Part of a small language model's weights: width 256, 12.3M parameters.
MLP neurons of a small language model. Each row is named by its layer, matrix (gate and up: input weights) and neuron, and shows model dimensions 0-127. Each number is 500 + 50 x the weight over its row's rms, rounded and kept within 0 to 999. Numbers have three digits each. A neuron's up and down rows have the sign that makes its largest values positive.
A block is one neuron, or neurons of one layer that tend to fire together. After each block is what it responds to, as a language model described it from the Wikipedia text at the highest values.

L4.gate36:535535519477573517446518516507524471449500552394487454480524477558472481537589471469468581485461494517445450447427478448504502389625473551433510474581542434497487562476551568460501409469489394487559602467512503491459509515493532434405490544534597567474552513482509491485494512492478565473464593529542460462485510459523517442410445542418554456425571496495445519517507485552497474578510
L4.up36:528572460528480421478505440480561484556466507487477472430421461508491451485532491444472618528493421418416542507545526484576444499508431518450497521528416485641486563424459522460532475556516507525425494502526462535457495482528536543453477562437474488559605493441463558503500550443371483477415499503543468423578476570502513453527434534465505439429613452467550459551458493437480565526481
L4.gate230:549456524386556440487461405465450571425509666416490494486557474550438551471572502530516460501615512525445540545466571495493512488633458458531468538573505484606629522481540469513502493425467500524422522534489528487456523576551437456553528556487517541468487506457428447518539561405442484603533576531524537525478469486514439526539460533515528549498569550435519436501484499552536578515511
L4.up230:504542516495483486483466432421423547589537566475509575485517553448468511512454485571580487513460494533586631577600466522446465516421482531483539449486475436511520457433545532562516530497494451502388467548538452529450495534476464472461483550494445494563490532516467495561462598424398536498456354514521409455540525577452596468502485447480547561488490505451557417468557400445540467550522
L4.gate639:597527400460593484441510486576539455441481482647513462508490563575548538511595543413412442486462545530486430500489455406546514509541434490522512480503476531476465482497573510485529463572495485455467481470549476469492519526526389479486474505530548469475409474397460519517503401490522459494482496573492531441508625393427504483459441433590541581469598543478484517601463486529507555495558
L4.up639:580410508491455626465503528476475603463545522452531497578474605529508488535434489452373459472551441499563572567583590423546426416524556558505476534471517518594456456474484472499476481384478459461516510527474545375518478452552555517510562466502438449381502465548498494468497484486564449474417487500567498476573525567527495465527475439506566550471473564446485520451511593516538505511426
L4.gate778:589495535545559486478512476554537498562471545442542464483522617549448446539526468497470497603453503549525389501546416481512505439528492569495462485466450423477522438445571452583501461524576539478534378518458577568465476532603487540499476518520572490584507537531504442472458526585554455526460564548535447519416402543476518490549448514460527539497410500501388486626463484536556456444420
L4.up778:520542553452462540536517449575440469480523433445580511506574488618458555483642608489370574474453509441516463455456497545526472503456464528506500504432483555521538585468404416578452451489540480474598503445597544554496498562497552454550572533433476445419512571403508460421496465488529481451458481441529586517485510421562536599472506479512493470468438574568442522545459492501535544518543
Description: Table separator dashes

L2.gate229:578465487469579385519535442478627436483478631471481490415529529436473495548554488449501489491502459468509544445519479511563530497504434499535533551504537480585493541497472470589383578538587546506544517550540475523416489542535571522542449632475442482506483446501496516553574511470421555429510609515478558397560515539446441525546542460499493454456477580451549496492476488399524557558496
L2.up229:431474420537522491540527473490463547452546551465445414502503493559440504506525456464493506600562496482456501533489564557433537480570418511497495440524498526482469610504511453530536516492510476487535492567475534616508521595617537501546434514509465497515501502487492396458513417485454452434599432532567517542446560508449702545442492497488581528584505487450544489477552440510582556536490
Description: Markdown table separator dashes

L4.gate151:518399511490448498473512524519490489527482470531501431403563506535610504463499435529614419485504445489618480551560520461480522439510533475491563448440560532403550524518520495455509518438509505493468584482549464493526553538476587505491480571501557466564571399442476426471482513516424543492478472569489406566470525523579471552526583553461349531461540502455512554498515528507499490467556
L4.up151:488458536511470405502435494537507508556523465591534595485481515565613461574533493521551479427549561497503507464523447407510508525554457434550517536467533498456511497526466608614450486511456490535475530522455542478544480429521494520490552484564467457509543563483405505519411543499570582463426556556611525580523462404559449479493441528530619464454528453441376490463514510526420403529487
L4.gate564:439515524475498460553543450528515595488515538483449485497531443422481601620363416515545441475504503397504568518543535522428545503494427572496512486481562495544426515497424535462581568553547515498493512541503401568504477437483490481427447466476427522655476567538563446578530452578489583483488445479425605559487459439578537464486595459498518529477459424520506487482516438507513460496573
L4.up564:433468502454494473417523490501498540454463452519525528503511497379523468459456546529440455433487493443524424582562488466578445583475474443505533597520468540543537425485481425495536562465484494568474628370509435458523512456510492549528442545482453539428499505431524567511471520642566504566499416410501500606399458498521476484512620566502545502591458394515554468533488503514432489556527
L4.gate592:541540542500540535405555388525512547513546551470470538520429462560477537550463569469437503499516543425547485395494538501428498529534449470472565442546514555504563539572487451466560580465454524547531563517568510488493491403477451484509432520528437516461516547566459529557524507585508532511546417526573464517428429578531466488494512563554525544521576565442441441522476467522504554502555
L4.up592:529496545457521557540465451516479486520420462500539579482378479574439450536602481420519605454541493562476460489521466429518529500522477397464444528473539450554494513520472471550498468536490503478532517487442491461549617486490473512453404555407460464458534522449455461398522486566512497457527475501454464538475413506521434484483508533564527483478521548520408540466595517513560515497546
L4.gate768:492571546534521578438474403559495575612398501475542592480558549457453459495393436517491526476379422475563449459498571432540508565423460477552504494487513574573467521495480471497570473527484506531517511468464445478452531551505533569439531455489551519517638459385533516502495491538517510490590535476439467504519469552561592510495581522529437496472443492577636525466579581530467440496497
L4.up768:449521580451472428553478503475477475563482516441561493419537548566501439497524480500573486504468634500465540499441457542513500575533562511563447535536538480498560420517447479455563561533443486486561556508480485398488537481448526501464525425540574582486509455413460458464434494500471460564491454500557589495554429548530420393502537549408591489505473499398583441500545517452501395566447
Description: Closing heading equals signs

L3.gate175:442522451464491480449375475465554432456467481516461459505476527511450500470504528452522465543506538471556548521584506481586576502497523422461448458488489534466429481481530566499455473488474495478432534465456519501413557454417497556591429444508589516547477434466573494476459465518471393456478552519486507575449462466496493525586487573524490472480520501569499575508548356474528457458416
L3.up175:575487537527515465569498478487502554519450615543560532425474474489468530544582528498541546402584543516427471468470539471427453587470565481561513502546487510538511533570529493503510572536506450558440437487496503584501593578444479480536500448500534514450506487553556501488468439489607495543551518513492547491524514496497428512539521574547499450411487464536544402455523508458453462478506
L3.gate222:553552626440551455418518526510455524595555476484453469559513569575512497487469452490493485486520518568512496449571473535457500418483440527573590401532447505582627584578523471563474448533478454477584520515573470537516477490503552423520512490429504468550452426474479441535467495516468417530535505560587331467480558537510480476475526508532604547411503451474511563599514485457578515633414
L3.up222:394496519519502418498538540429470588575577456436474464489487519435507493508579474484496494523431487553552461563478514503442525523563397571528538443495512517480521539429505520574517504573545433513507516506465488623435530510521559528559508570481529479485563412511481471557507508512551445499442554596487544445499522648507528556478563557434519530495436496515669458433506460470506517478480
L3.gate230:449473592510597571494489576518400478458580480488530464569555472422453495389571538429388526528537570480453476540562525463479449539591505500546397604467455571456539528532571481534464640559517466487483503521557510432491504458521488508519480560494490397465506490515498449516493569509547541547517602491565475466521449513501550492492614486506541520471432541394453559415546470583457530483553
L3.up230:437383530438577545528527543445523453426548589489504437532604512485458406499579459535475394514523563451510451481550564513455562532454601461459517582470447531479511512513461550551523492422591456585545461530513494495539523499551497423522510531539496539418483505528502459384453489518474451575484454471533521482527495457522546489435530501496416513399429503552535554395505495556462470461454
L3.gate280:495495531515463509596551579460553507498451529462520551434538531549455527508541428482574514481568471461519555526528530508477549529525464504510504523464533507472497493520554453488421532539562486477552525419496547437577552475470498490535470558565396434396536550459456493500484546499511428496499491674532618549524564514532520449501499558470503465439445462498528523562555474507450401439590
L3.up280:544567495506488437539501591463520515527460486548504607487568501502485553500539450529496566473501553428497597503557551491518491544449465508511538514551504556375489479474585480578330501544638501563520492459424461496594557458435504494514473565565562461507515429514483525532487540544473506563478532632487509604503573444497448479504514493421499435390501493522486483420519506501458414519527
L3.gate290:552451535534456527585590507523533464495554492481554503508646428462479520557502559491575486533615534437482529507421396518553513544479499514507431472477465495527517433427607483504485563471495635502504437454454485458551556503436457505546459512490552553487521527536487498569600574575501534561417465500467505460530477491524444527469538473518594610535453517522484522481406447500526512369488
L3.up290:559434496554501514539480477592487497487478518476510558510538439475470506484475606508349444459494496467454534498459542554519491471505543397530422486498507478448470478467549507433461557420487508514528605426423598491562514553456460503572509593545573418501572510517609472489454602560402526535520605519500587494456469508476465535515524482476590540535471380471499505469498551475484482531508
L3.gate302:487466541498497387520541491560478489532432491539548457501628430489455425521471438586526419436522490459419516497470461479459437533480458428503481503535546522417580472522487463463399452513422591534547550401539468437516501459429433475493462519529494515527523527582602508457456528464596474465453402525510469469580600513580494459527491547429520495463497528577447450521472486460495421358511
L3.up302:499508503497474537528480490438517537467508532429552493571528530478511545518510524506542523483542544439499599465496497529460515473523505570528464458486508478440622484405583476512555546445519606575407444433446548530517459434465416540453495487580479468565492522483481531496544521524538548549532513514500577476557451443563536484510487379542609586506480571520497440436464456446555453577487
L3.gate363:515541553496435389447502506583513431443449542504432538536551368474502604448509493459477476448529587439469456552467546556515584410552441514555462530480482565455378585468594477521483497501497428525484540447460525553490535436518542555510548475489470491543573607418487523427518523459486455474478539418557516447478489499573547514502464608491419590430513546469528476556513469437450515468475
L3.up363:580501403474474509480581380527405587533618527463542543422483517439452537521476491467478502442587508511523542526505548543510462484494482498515452532531557545421486556513353505532559562523519490527526511429605494475460445522461476473481408537424504483581474432574487462547470418492589520513463577499432538509505585383503494490463563555508422488476506482490482455574496512478592542533560
L3.gate392:522507437500484497486542495424514531598522500477529551462419551459495538480475507434538533451491484520457469429531375494468544552514502520421508534516440489551423447510562577406540555535526462562545490541544461494493493448544487449474465479431443512562516434426498592517469563447519453517461503541497443482450485551478466542415508540455547470543515541440447532493405539477460493557420
L3.up392:483511428415588473508399473490481501522643626529516569524459523473572515409494527432523404414583606516494476492566525479534442530510482519446498556528443479498490506456456515504564463506535557560384542515507535549443518419556528492462538598465435563502538524426435458570454573469533478610441525531511453435504525449494519616440486604402512390474484546491502469450497555450522524502495
L3.gate495:521516548525473489510541520501520458467549486562557550440563461497564333624556500479585468460490459460464494585449504517430482561543438550566591486473584507505524511539504512490457560444476477518491514503496546532553424504482459436440549534509513388588463600545497495488481487481564463513504566524471478421508526571564471548515503525498605567556353493526526463526438473483393482555494
L3.up495:490483497488503484406527426575567505525551506513541479526502489441324464535520486527610520493525479505499520552509487532535565467473521476543541595589463517403416516508463452433523476561549484453402463506486521472505491540440481492453522606437517532503481557489527549556458576455424482524448454508506516551503603666554576514463496423479520572441463389497413399555454440514424526509441
L3.gate552:542475503547531559438540486456553521499574486488462534433536541597424576588495462484467561548444505536501520516537525453529501541628565417538470422432521620506445428483555502550500485524561465433498577586515557499517516491538558583562481526450577540485494477442475496528443469505487544495492467489509526577560534527455487438492566428427454539465488496506527458503524498417559567484494
L3.up552:501422562425459413508356492499496538378597458535548544533468521432496442503492539448485551529560498540535492478504458542466557399486371530527518519502424475577557484474553492560412520410555491484518576479572582545465514512512454500578526568536411459489427539528469458515527556493494479546462542527539509474553448362447496535517497480498498505462429438465474507501419553492435515462454
L3.gate567:519505526470468595438610471549438528539510543512435490637489471372515538395457493489463541438519459493544440505383473546457477493530467535463405569494489450463502578616517516540476510574524493566572526521496587517450400511463526487526531538569492441537533426580568457488537534448553497432519529520496450433467502546465556473519568486538445532536512504487505485424501532388541440475583
L3.up567:482535592541424544545509537486559515395529467530466448464487535564348482522570460464499476459537378452481477518433488509451597502457446441544546569469450468433573536526504530572552431526440462527552547471481434484510432479560540482475531526487433535586474530498582519481478550493484494481408536535500442500451588457398553469464500579531554496439445429459467576594507486470495510504525
L3.gate642:475518463465578450374453492422602497461509553431520531477498415551542545423531458403503515434467497435473600476537448424544505456549430493506528484482475592454526517475434487623468430480530497471429461561542455533516475438447644441480459557507505491424554573430527517561524520450400549424486507560533444534423475462444478449585467509551463467529476501443508453428551546409540463596482
L3.up642:465541474565511415420479488412511509492479550513478501443524515552525473566553432502446482469541579540465524530515571426531496587528477471408574447518477510504446504499522496585538393499572413535541444556494414613488479501594443527477420615540560542474466477473414428501511444455517556545455589635537435552482529567580537444506493496490476503479473401498516459456506490456441486527444
L3.gate707:555478547447575529477567512614478358510566516478549490427539483487485463488575519564484571534504522451504514543453573456463444506440435519539579452426464483491482450442470535496459469484525381504533482536454589534516509541374513517504537590532504428483491497345566550596503591487511503482526591543503503490522466554461462547547442497501477482454498503423486483498521467432620555558488
L3.up707:540521492436515515478523538527540525403522542522535419505562417507421463568560482391469431537526529525472540452501406455514511501497517517482494430523518428580469494461526515532528536488557486573493510513456405599411522398493500462518547477564438498573509455551482437486621480452531476441535508566501437438540591392516490542515536536498595462533531565434452434532461491515600468486476
L3.gate730:499506473463426455406388494497538516522510527455474525601492502439468481414488517522418510388487452488470524485430482472514550498525410583554576537518482550543448591534537610446484548502521478509536564460391552474491547471450537604425551478591500501523491487547423539552533452518503435538553550508418500518449448527496552512402493454556489449478594587537513503494538566479448465427491
L3.up730:527640465516466524483432478531531590513512615549467416553569480515421440458386552405525536492464500464562468505449504531538394451555472429467494546513451508495514541496485466445465564481466481531553553557440516516443462468429470470528458414516478460490516511540460568453442444446500466562456448477503534530445506470478663574531543495491490441509487419415573539503592478461442574539484
L3.gate733:575534474458476411565574445465535542444507505547397524517505452486540462485422488424526360502504476462456563473499488491543504628556545548458510530481574563458591474443579560545486540605546560567459467452433506466428574537496432565495387530511489461587522487553552482489586529486502544547549462454476545471467392519558548404480511489450492579526612427536475418495523483511440504466387
L3.up733:442444541493487505546429484499499523514417490495488501446582552441484572498476449484563531489565459413555491499539505461610548462476522552528441557445529549350594492460403591547592516445469572465396500549573535476451427455482458391412557471462456436470513602521603518521553477435474470577583494524525557502523534482542470521516462492485454471438440506508472463467509524485543537434509
L3.gate778:526535544526521458587393564539566528449492563508488466508540473525451562642482467537504488411463533435552521487496536505449574493516487529560474531484459438482481487484589414587567574479517484571497539552544508535523620448605397469469501488437475544567641441462471462377481549459484444426482441516543627557507508496437480517488552509485506544459481523505476501421418514600472410556582
L3.up778:545452498474482437486499492525433558455407465523498498418536487490505524526514488548545576450504529411581501481506540520494516654545431600476553528518578545525471466507526438446504540580501495496467506408404486515517436457494477546437526507370496497542470383474544517464514506545486438430497543474548470551546479533398444451501581554641543558554485533467547355510533567542506535515471
Description: Closing heading markers

L3.gate13:523488493527444554591538486574540535521547586517398542462443529504465467570623499483538433519579512518426482549487581457424441505499531459478471506595480495496542482454585494454532539475510471426538533399509431407517503495478415501548486427466560430558553540437511528404474498449456479455495468520482596499508424488496529619535539453476574575543486466531599478490495417475435502574511
L3.up13:493452474594508396395451550465579486510473547415403480456470404566431578508552459478489472402526561466597452662573520539508540503534501463367497525508496509476528523458456547524485546545451461451466499473493588518458462540455450441489527529470495493525528467450526578527546561419404459577489409405457441533508494550530438478561505408498474477457481550490510526437481550548478499520523
L3.gate20:554429468501488455467504435465470555572439614476466493544517429559498459540497549514430425558560550403523495473506409420527497491533362415561501494415548531512539552477422440482497436542545534500472548412533522520488595453495631515431459538507620482604534537504534484445538463583568547538485441570402428498434528412553561562479524518460508512425454426551470479517497472468476504513601
L3.up20:506521537538469486548398534485487467506478524525476568514558490522551525480557477488453474559534483523581537475558412420487468600430448516449470488420529529573437530525509485548507478502540500466407442440437425462441524458480532485497530560515588495557524514499522533526464539556388569456500551526464407578516447490545589537575509525441455557554587458577422534507537503468455502547581
L3.gate29:576560522496456498457536596494542536428427436582502616500521497573573394467509477441454558468469476451548515485547464489557518535551477442428469481512424584484455563464523548595461559522457502502448505441576489462503532465678497557485497462535445548522462560468473601474547493543553572491488392480466517540465518569477435451440554537524479446521426440553502521553498516470536503475523
L3.up29:433478558531447528519406517504504545555490571455541517571424580502492537488455552536462462500465486531571471536433522452443516504504474427567480460539442452515481480498541534571534568467555461451436585501577388497440524497473410478494434593474507529539435465510518528546522520491462540527429542519451530540417515459496501461577594534526523568518438394514516507457455487448525496505603
L3.gate37:522528499507511536465522543454422395378528484460513569471506434507575473570468635470465461497437460528547460446443494522477556467521570569542543462494492457547558486479528483460507493486455445550544513433558514524492518526577510467447446537479504517420472471498407505508559493591530491392498504516498572473511492419520483401405563488566453494502491584512496360541503479581431550450444
L3.up37:422517452510551478548531470486377486528434453453539556600497426457595527510455598441520490582491511394543417537450503514493433426530552564507533641514518486489470476501473561461488458519516473510577377570474578480552495423456556515452449578538508490473549490462488538516447569413554526512514498505473519499440449469512498467549469486559542508570557464488500444491552414559471529478558
L3.gate159:510498574475517561533470554511519545519449469531490513496369452549526494505494504540511455494513529482471555485428529494619534609472539476489416490459499501500502504426465496555490591454605461558500431442457536543440465489439467478506495520455564528510507564441474571419473646492455531460472448497384530531532507378501470515512449491539479498538442522481467534572459513542484528508487
L3.up159:538500391475487436559508424501568509516473468473549411544545578528481565463504442549611508492511521502501582386548508456503528506509552519477496556419493452483479468479555577509531597559451501551503548453557447409511498498444408462578552554450529558552594589458490452432565520495534430527512521573462451541408478478552505548523490510379516471533550519518509459513520479479480457528467
L3.gate167:545427515469576541419430509511530468529460613560538473456449436484447502433566510494533584420489479509401448502518501405566508571515576497498512507517494495539576454518487526530448451560384468496430515537447483488510488548445472549418547509594420557437454476509545489479519511530476494543506504414490510564490504590495535579567471453462439478514397534399432438486516535513404452495444
L3.up167:510587447452560603510489509398534516601562534546548492542469526573424512497589550417427503526524446464509487433470498505543510468539492614525464529372422370497514553489516421475414510422513532481563548475453474426544600492534588478543465483555481396483563567525492459469481502537541471390488625472428462560444568520509501494546451460466508520482461490524389440590518522506398551546490
L3.gate202:591516465506558488526438548511508424448543457444512487553516565661436591510553571451389512524576487511534418517411481507449496562505500400410530539423449545472456492544478507563534547504477447491507561501521415453487436548529500522457495565414371516474553526485586518518430499560528473511596451523467521600485569527549477509486452533541552432460549411532471446516434442514475539492462
L3.up202:490482491539472485566490485460474477495431494543482537458431503487492555528491531444565477567553391476510593430556478441480582464504503514525570519545529488397485489418517455452428529602521469496527560494462507549624466304486452520529515563470427579566418539483525518458443538563478554582509538420612469499533476516425452525521418583527529495556483382484482550457456459571519569490509
L3.gate216:480486605565398370492448441480526465483448588474412558480445415527477519503527546392466536484593489543541539524546537470511500515499405472574569559522486534583524525539510468508526520525475523486568506468530391444503473547535566456524464580580481532551472404483505387560531476451368469584514486548459442448441423430542480508498526546611486524528533516545474503560474450561514534522524
L3.up216:517495486450422448390486466513499513507417547499477505496387480504538522496561523475433518499462472458533510590542499465516464463593496490519448526665482490451442512545533520470441558515486454471466493487534420474483507539496425575488556539575596434435436418473471393493539569496480472498517477546446572489450559359535524537423539625538469520511546508519485473534419510379438512431495
L3.gate281:463494468368486531496450492459491510533540475628419480584396424530485553506495495506507387491526566610510507443426462540512614532428573449520457589430553366449512538540477477500489463493497491551435601489517471571496417468472453457525486551506415435464625533490538501519550536463562405578570492545518467461442453473469477581628514521552499483509550515431532458506430453512544578465501
L3.up281:514552428508529503544551553519441583466497553466510526479520433437441471470411433455430534492594446477539548548502494508503491472487488381435577499493480554478573534494545478537514386512414453449443533489465374518530509562520524516528461426542578505464487586436529449521531514429460540460587527455500553488521537529459489541560542478618539526500455481505433532433584406559551554499474
L3.gate415:563410578496526485476517429464530440538458547493482426486353453524506472471511553511488513456503383460540403521555464506501438585495484501519549500547457503456577511527508512474492549566493558511487492521516583448422551548486553524489495535438474462497423471462542508510461560508496476478543546549437507562552515478531471535532513403576420547544594442411375601542546528446462532473350
L3.up415:516529542518526484481420402503457495491388519465591478544570492468580533443453539502579471525517586446487595474460459580499511469480488485516455518557486481515525471561468446464537475548462472574521641536442603469431507404501514595529452420458423379513440520512533434473520525608510555486611581434490552485510468421492476497530499460484440533549501504532478530534501425430468516537439
L3.gate417:487523408559472508563523538519494480446483564545492594517493534518454506502520464467595526437564426559582442555512413439464476470471574397362513440468614547497464521582520500397463568440493441447396528457533499481439426621433426511484506511505474429550512521514549502525592536481518476470583531513499472557545523504469529477400502490552541538495479579519499619479492545495517514487429
L3.up417:502482581562559437505533456508456377472573512455501532521521507516493448540524570504532543467576466532565481513488409548498472524441459449414548484545567559553438515571515414489423634436541535481471461490500540517460428584435517494412555431458443492490562495482516518504546594486508509543592444394622469457440444507481535580451548596509543508442471499497486537501501530514562518424585
L3.gate486:462522483578447409530548477535457504470517456502532514471528494496548568398459534445427490443563489403608458510501543558458466501542539463477509571489467550472439531526404505446529476493553429473419460454490561530424544601424467500471571448456519481472469496418603549565481574454572490492464555544497490484412477511519456474469441531492462487438575454554504526451570444498547472546517
L3.up486:532428561488555495458482463480502419496488505483462482499496501597450516582495557450461480531373440482469521396562493557467445537524438470488436556417459482442396471468489529424525480590457532480471453461526570417517467538576534521463490547509432489597457453460450555519535553527440557599531446560562438507462617600496548457515416518469488465511470498582502422438526463480461509430456
L3.gate611:584443483407436510496447576517495588498457573489539520523584508528530494510550507444444460521442575462438532463359527480534428560516470510453492513497408537504465487563487460463489582516558569499562500474403547394448562595441427552441662440544565486506490485465498517413434535524451541446535467458445588584544440481542599589585559468490473469504453468473487470464523487477406466445462
L3.up611:379405544553478435511410493486510510558485519512476444449535489574482495455444494423414515522600479454503557493525557485435562535552514428469554516545459602421578442540514494410533505485483398510561484450512520406459452564480562437503519497506565525583502505435582413479613641493494515584413527443528430402460551577498419436545548493518488469556535495522522526438510481504493512474576
L3.gate638:528454540484452500485543516407400568476538463416455497474447506495549518511491516456495519490560388495534587566441407506443563592524485486516536456419566511475555594438569495488381464539505481449637578414458523468515557509452498507456510630460452551564523489486522456499378525488390462554519491428523535549540506500559391437540515467456499523531559424581522418521404506501426521467503
L3.up638:498535538472533432509514484451422477548471578405506538503480538525526559549422449586524466579524538429482511450591495652486405583408519487534496442465511428478555494521470460517539515447526480514565425535508536514521438389488537473457472558473465483597497534487494474507481514514540565508433485488437439470563513440536476428490371513475435594455524465599584520386617469493546427525469
L3.gate663:501532476539512481500527518484454429484568508544588426448464454582462507513505451472417443430448503497421469438543527527473583468505467508507540533493497494467506366582485502512527429556553396494487532434509560497465542432489575553497510547482413564597478585518464575433521555441578459578498592654505533511538496475507438607486474433384503601461571458461557467443528526522494545561561
L3.up663:388552481483459515469474445504516434527461424545563524504563488542560513410496485486475458479547389450492457609507482538531460455501563522558443389535563433590540445452525481536500489411523551526600494519579468425482451544501509534550544506439485486528454514510567529489546580436464546569475555518484506495523434543401591503487554515475529538546517513529508472392499457529476427463489
L3.gate692:609543500420570591558506499479501470474507480629479507478468497533557358454460512499585527465549496513527456439506552493505507473502538436605440516445448472613490565463525572537544503427501483549447481419366574395543505519427578509539503538475522584533510557386529449554461479581564524575526476524512477575467551496506476522466525492452487552431467395513459561465549474444483542514439
L3.up692:474536548550526513501540434524405652456435452553498509490522483467496464516451487555511403520525414551506521555535428572514486553518573568462520467448512474462470514541496531498555567458427584502451548452491576379481430594534645572492483532489498533475480479511466459490501570530573501467465447517505588515481605439451584542478503481499583527517492511631419416389445453528573508490556
Description: Section-heading closing equals